config = dict(
    n_layer=9,
    d_model=192,
    n_head=3,
    tie_embeddings=True,
    parallel_block=False,
    init='trunc',
    decay_fraction=0.724,
    final_lr_fraction=0.1,
)
MLP neurons of a small language model. Each row is named by its layer, matrix (gate and up: input weights; down: output weights) and neuron, and shows model dimensions 48-143. Each number is 50 + 12 x the weight over its row's rms, rounded and kept within 0 to 99. A neuron's up and down rows have the sign that makes its largest values positive.
After each neuron's rows, "fires on" lists the tokens most often at its 100 highest values on Wikipedia text that the model never trained on.

L4.gate494:52 68 46 54 58 48 37 65 52 43 51 53 67 30 58 49 26 47 53 30 71 40 52 27 68 44 64 54 47 53 39 44 79 45 44 77 57 42 51 65 52 64 30 77 46 61 54 62 49 45 32 64 50 54 44 57 30 48 34 39 42 57 42 53 68 53 50 58 44 39 45 55 33 35 40 57 40 67 69 69 41 50 56 52 53 37 37 58 42 73 61 44 30 51 38 49
L4.up494:37 22 57 61 51 70 58 46 36 36 28 62 39 48 51 62 51 54 64 33 66 71 54 26 26 62 37 64 52 60 46 49 71 32 62 66 35 36 50 64 51 63 58 34 35 43 45 72 41 70 44 66 63 79 62 60 56 43 55 60 46 53 54 71 39 44 47 69 48 67 71 37 45 31 57 69 31 43 36 55 38 47 63 47 77 55 51 56 39 37 35 44 51 25 36 52
L4.down494:67 56 66 85 57 39 48 56 69 32 52 52 50 58 73 41 63 41 77 44 56 50 47 44 65 27 52 43 51 69 61 24 76 43 45 67 48 60 56 44 44 73 45 51 55 56 33 48 77 53 38 46 73 44 49 45 57 38 53 41 63 55 59 63 35 47 40 57 33 64 47 59 60 37 51 37 43 53 33 51 36 57 59 12 56 35 31 61 46 64 69 49 71 35 45 44
fires on: " p", " P"

L4.gate409:33 43 28 39 63 41 39 43 73 47 53 40 58 35 61 51 44 46 37 41 34 43 62 38 51 60 69 54 54 57 57 42 56 61 64 63 70 32 66 67 54 50 36 50 55 79 44 39 53 31 54 70 47 47 39 57 43 44 33 33 68 54 29 71 53 58 41 44 47 60 48 51 34 46 57 51 37 75 65 59 52 42 43 54 57 41 47 65 43 32 53 46 60 27 45 41
L4.up409:28 26 44 35 66 69 44 65 35 67 33 45 34 40 64 67 35 70 58 58 29 42 42 42 42 46 56 46 47 45 39 55 48 73 36 47 49 45 46 56 54 67 45 84 51 67 46 52 44 48 52 70 47 42 45 40 55 48 68 76 49 54 43 61 38 52 69 42 57 44 54 48 62 23 38 56 63 59 52 58 59 71 49 32 53 52 32 57 51 55 62 38 46 71 36 48
L4.down409:32 72 35 40 30 45 37 35 50 39 34 37 51 68 59 47 47 62 51 49 39 57 67 45 44 55 64 41 52 41 43 45 56 62 64 53 66 29 53 53 66 75 41 46 40 60 28 38 60 46 52 72 55 57 47 77 36 28 49 42 47 59 38 55 34 37 39 45 51 70 65 46 40 56 50 28 50 57 54 17 53 54 64 39 60 50 48 31 41 33 57 62 70 41 45 43
fires on: "r", " /", " p", "all", " str"

L4.gate25:66 53 52 36 39 48 43 27 37 64 51 56 55 37 60 81 44 58 47 52 36 53 56 39 40 24 44 47 37 66 66 47 49 47 52 63 51 44 48 61 33 60 59 47 44 55 70 49 53 45 66 47 44 44 58 48 03 63 52 42 58 44 47 66 17 72 45 54 63 49 44 42 57 56 25 61 77 46 49 24 40 36 43 24 60 58 50 66 64 61 47 39 51 63 47 46
L4.up25:62 24 58 49 21 69 61 53 50 49 49 28 60 49 46 41 58 54 51 39 28 48 49 42 58 48 35 56 57 57 64 47 58 31 50 59 62 66 39 58 51 78 75 53 40 56 52 51 33 50 64 59 38 61 54 36 36 43 57 54 65 53 38 51 63 61 39 50 37 57 59 38 48 59 65 67 54 40 56 54 55 34 28 40 47 51 41 26 43 41 88 67 67 59 59 37
L4.down25:41 50 41 84 52 51 40 43 46 49 27 56 43 68 66 64 57 69 58 41 47 56 50 54 36 27 49 28 50 31 52 34 66 45 58 34 68 40 51 50 48 51 52 40 43 61 51 57 53 54 75 63 64 57 35 29 48 73 56 53 66 47 39 61 37 51 66 46 36 56 45 43 47 50 63 58 74 48 43 56 73 54 62 57 37 44 58 61 39 68 60 68 45 64 51 72
fires on: " Re", " re", "re", " S"

L4.gate114:62 41 48 49 63 39 58 38 63 58 25 49 70 50 64 54 30 58 50 30 50 57 53 65 47 58 76 54 53 62 68 42 65 53 25 44 47 44 51 46 59 32 35 38 54 54 67 52 20 37 58 65 59 45 52 61 24 51 53 53 68 55 39 42 41 73 46 73 68 67 43 71 56 44 35 36 60 60 30 51 40 50 39 52 40 32 60 50 35 59 43 73 42 58 56 38
L4.up114:51 44 14 59 51 27 29 37 40 52 34 37 56 68 57 53 50 39 42 68 42 64 76 47 56 48 58 34 12 48 50 49 69 57 68 57 62 44 56 56 30 58 47 33 66 46 44 39 62 51 57 39 42 63 44 63 37 53 45 54 59 69 54 56 41 49 54 53 62 69 65 75 48 29 60 40 45 58 57 53 54 48 65 53 38 32 41 53 41 63 49 66 45 45 44 55
L4.down114:48 70 49 54 45 48 65 43 42 45 54 61 62 60 59 40 53 55 66 47 68 37 36 39 54 40 19 65 55 65 54 47 69 33 26 56 55 60 31 56 63 40 62 46 36 59 42 61 44 48 36 52 53 71 55 51 57 34 52 54 28 45 49 57 58 64 48 55 30 69 56 17 45 53 43 60 49 47 46 45 25 68 43 45 34 36 43 62 62 62 24 46 35 45 43 18
fires on: " 197", "–", "ver", "/", " Reg"

L6.gate224:22 83 72 30 46 45 36 45 45 53 60 45 48 54 71 55 31 62 47 53 50 42 66 41 72 43 67 44 48 64 31 49 60 83 32 55 45 52 33 56 56 62 51 60 57 47 40 55 64 69 45 60 47 55 52 55 74 55 48 58 42 37 61 44 45 48 47 34 49 46 40 39 62 35 68 43 37 50 71 50 60 38 50 20 72 56 39 54 48 49 68 42 67 54 57 61
L6.up224:30 58 55 33 48 36 48 48 63 38 47 58 38 69 64 54 59 49 56 51 55 61 49 44 64 16 55 64 48 49 50 36 50 59 51 49 62 42 59 49 22 63 60 42 32 32 39 49 44 38 46 45 59 70 37 67 46 39 52 57 37 48 49 54 46 37 55 36 28 50 31 50 54 24 57 48 47 54 31 73 51 33 56 43 33 43 36 41 39 23 51 54 56 55 50 45
L6.down224:43 31 49 71 41 54 52 58 61 33 58 62 60 33 37 43 45 68 63 61 49 47 59 35 53 52 64 57 44 63 37 64 47 39 31 35 42 50 46 46 51 55 56 61 57 41 46 46 42 57 55 50 76 48 72 51 37 51 87 72 60 33 62 39 50 52 60 51 64 64 70 45 34 45 59 53 46 42 42 26 52 48 40 51 50 34 47 56 61 77 31 40 48 51 43 66
fires on: " pr", "le", " Pr", " cl", " of", " le"

L4.gate432:28 65 52 56 64 55 71 53 62 64 51 68 63 74 54 69 47 47 47 47 71 44 59 52 45 69 58 37 54 46 36 53 57 60 48 68 41 59 45 55 62 24 47 64 43 56 45 48 33 42 47 66 09 50 56 52 55 58 41 29 42 48 54 59 33 58 52 42 35 33 55 58 45 38 47 77 54 37 62 61 63 44 59 43 51 33 65 42 53 51 69 50 70 51 54 55
L4.up432:49 68 67 37 21 52 43 43 71 53 41 56 56 76 52 64 36 49 30 41 47 43 53 71 48 47 58 52 63 69 45 50 59 69 35 49 44 63 35 36 52 50 57 61 44 63 59 41 55 44 41 63 42 36 46 68 56 60 41 40 34 49 49 71 68 54 76 42 23 30 54 62 56 48 42 46 58 36 61 62 57 38 56 41 54 66 50 45 50 37 63 64 46 52 55 35
L4.down432:55 40 56 56 39 56 41 60 50 49 33 34 62 69 58 40 52 59 69 49 27 31 62 22 66 27 79 56 48 33 73 32 39 54 22 35 78 72 46 54 35 55 53 44 34 49 49 67 48 43 44 56 55 33 60 75 41 48 92 54 80 56 46 47 33 40 57 66 59 58 45 57 38 28 33 52 46 63 45 51 41 61 51 41 42 38 44 49 67 54 52 38 36 57 38 46
fires on: " pr", " Pr"

L6.gate360:56 44 24 33 64 53 41 47 55 69 40 66 38 35 48 40 50 58 40 61 49 40 50 41 68 47 54 48 48 56 62 44 65 47 49 97 54 55 45 39 48 46 48 53 44 41 47 36 54 19 50 51 35 35 53 61 57 52 45 52 59 55 44 65 28 44 42 54 55 47 50 62 22 41 54 40 52 53 58 40 48 27 38 54 56 38 38 46 36 47 39 59 44 78 70 60
L6.up360:36 49 34 45 62 45 58 52 65 64 31 57 66 78 61 60 50 59 53 72 46 51 46 45 28 46 59 41 31 55 65 71 47 43 61 43 52 46 62 65 78 59 33 45 44 59 50 32 62 41 77 77 57 52 65 37 42 56 55 55 34 50 48 52 51 58 38 54 58 60 64 36 52 59 52 43 61 64 39 31 51 42 35 49 58 37 53 59 37 71 41 65 35 29 41 53
L6.down360:58 41 23 59 35 63 39 62 57 60 36 49 58 49 42 58 59 49 47 44 60 57 49 58 47 48 47 42 52 39 55 61 51 39 51 45 54 73 47 42 15 56 64 35 20 52 59 23 50 54 43 58 57 50 65 49 38 29 40 43 53 53 27 32 49 57 53 63 46 46 52 46 52 49 50 47 63 42 31 50 34 39 35 55 54 64 55 51 49 61 50 43 34 56 35 45
fires on: " over", " under", "ver"

L4.gate493:75 55 57 64 65 49 51 32 47 56 28 62 36 38 38 76 60 33 46 30 62 54 58 50 48 51 49 59 41 47 36 45 55 29 67 62 44 55 56 59 62 58 63 46 56 47 45 54 53 37 48 33 45 58 46 41 31 22 45 67 52 30 33 59 25 62 52 27 82 52 41 37 47 52 66 32 38 57 38 57 63 32 58 63 53 54 60 51 55 83 47 57 59 45 39 40
L4.up493:58 35 49 60 52 70 56 36 55 46 45 49 44 61 31 69 52 57 64 63 57 58 64 48 62 55 41 60 48 42 42 50 44 53 67 53 36 53 31 59 43 60 72 45 41 36 64 72 35 67 42 43 60 55 59 42 62 42 59 51 48 41 42 49 50 55 47 47 66 65 33 31 34 41 56 39 62 52 60 50 37 72 44 60 55 36 47 54 42 43 45 58 50 51 64 37
L4.down493:63 70 48 64 60 40 55 48 48 45 26 62 62 45 60 43 52 43 73 51 88 33 48 45 52 60 52 50 29 45 75 57 36 33 43 48 45 51 40 66 42 63 61 22 42 52 52 58 41 52 67 37 44 52 70 45 50 37 52 81 48 54 49 61 29 72 58 40 55 68 67 52 55 49 49 29 38 43 56 48 73 49 61 46 40 47 69 50 47 66 62 45 51 59 27 32
fires on: " s", " S"

L4.gate170:46 52 40 42 53 36 45 45 47 42 42 57 53 79 23 56 51 41 43 47 49 32 45 27 66 44 72 55 46 55 43 47 49 44 52 55 51 30 66 41 66 81 54 63 52 41 40 71 51 58 47 76 43 54 57 56 32 27 70 52 57 60 54 64 55 52 45 58 52 45 30 52 49 51 42 27 46 47 41 61 23 62 62 50 70 34 38 48 34 45 53 56 40 70 45 59
L4.up170:53 61 56 50 36 60 35 20 34 25 45 69 44 46 38 73 44 63 60 52 55 50 61 46 37 47 42 47 45 48 41 33 52 63 51 35 49 52 46 57 50 49 33 59 43 27 46 59 57 43 55 58 67 45 47 32 87 48 64 52 67 53 33 67 49 47 50 50 81 60 64 57 26 55 63 40 37 58 31 59 52 49 46 44 39 49 29 51 26 41 55 28 37 41 55 49
L4.down170:57 53 53 76 42 47 56 63 60 29 50 58 51 63 68 34 40 62 62 58 45 81 51 68 55 53 45 62 67 38 70 37 58 51 54 57 50 55 57 47 42 70 72 65 68 46 49 26 48 57 55 31 61 39 30 38 93 51 35 60 64 49 69 60 69 52 38 49 45 63 56 39 63 73 60 41 50 57 49 42 19 52 56 36 63 35 47 56 51 50 63 54 74 33 45 31
fires on: " P", " p"

L4.gate427:58 24 49 45 66 21 52 40 52 55 53 64 48 44 54 50 25 51 58 46 56 33 50 59 59 51 70 46 57 63 64 35 53 60 67 53 58 35 48 68 61 44 40 64 50 57 45 55 38 52 35 40 51 43 45 51 50 64 43 58 45 69 45 42 54 35 33 59 52 66 44 41 39 47 64 32 56 75 56 37 47 42 56 38 47 37 68 50 45 54 44 61 60 47 64 28
L4.up427:33 21 49 58 36 52 48 45 23 55 71 42 38 44 50 49 58 57 38 40 64 37 52 66 62 61 49 73 38 61 50 46 50 35 59 31 43 55 53 28 26 42 29 50 41 80 66 55 43 38 54 60 73 25 67 67 63 55 36 52 42 36 67 59 15 41 55 33 54 50 57 45 38 44 50 49 61 46 38 44 49 57 56 42 50 36 38 58 73 36 58 53 28 49 75 44
L4.down427:46 66 50 32 25 50 44 52 63 59 70 57 73 50 60 53 54 59 56 44 54 59 55 49 49 55 58 60 37 51 47 50 49 60 26 44 47 54 44 52 52 58 44 49 48 64 61 49 62 30 58 39 61 84 48 36 57 49 44 62 56 45 40 49 43 43 67 34 47 54 45 50 64 55 83 47 41 39 60 82 39 44 22 53 36 64 47 32 64 47 65 58 59 28 45 62
fires on: " (", "am", " X", "w", "un"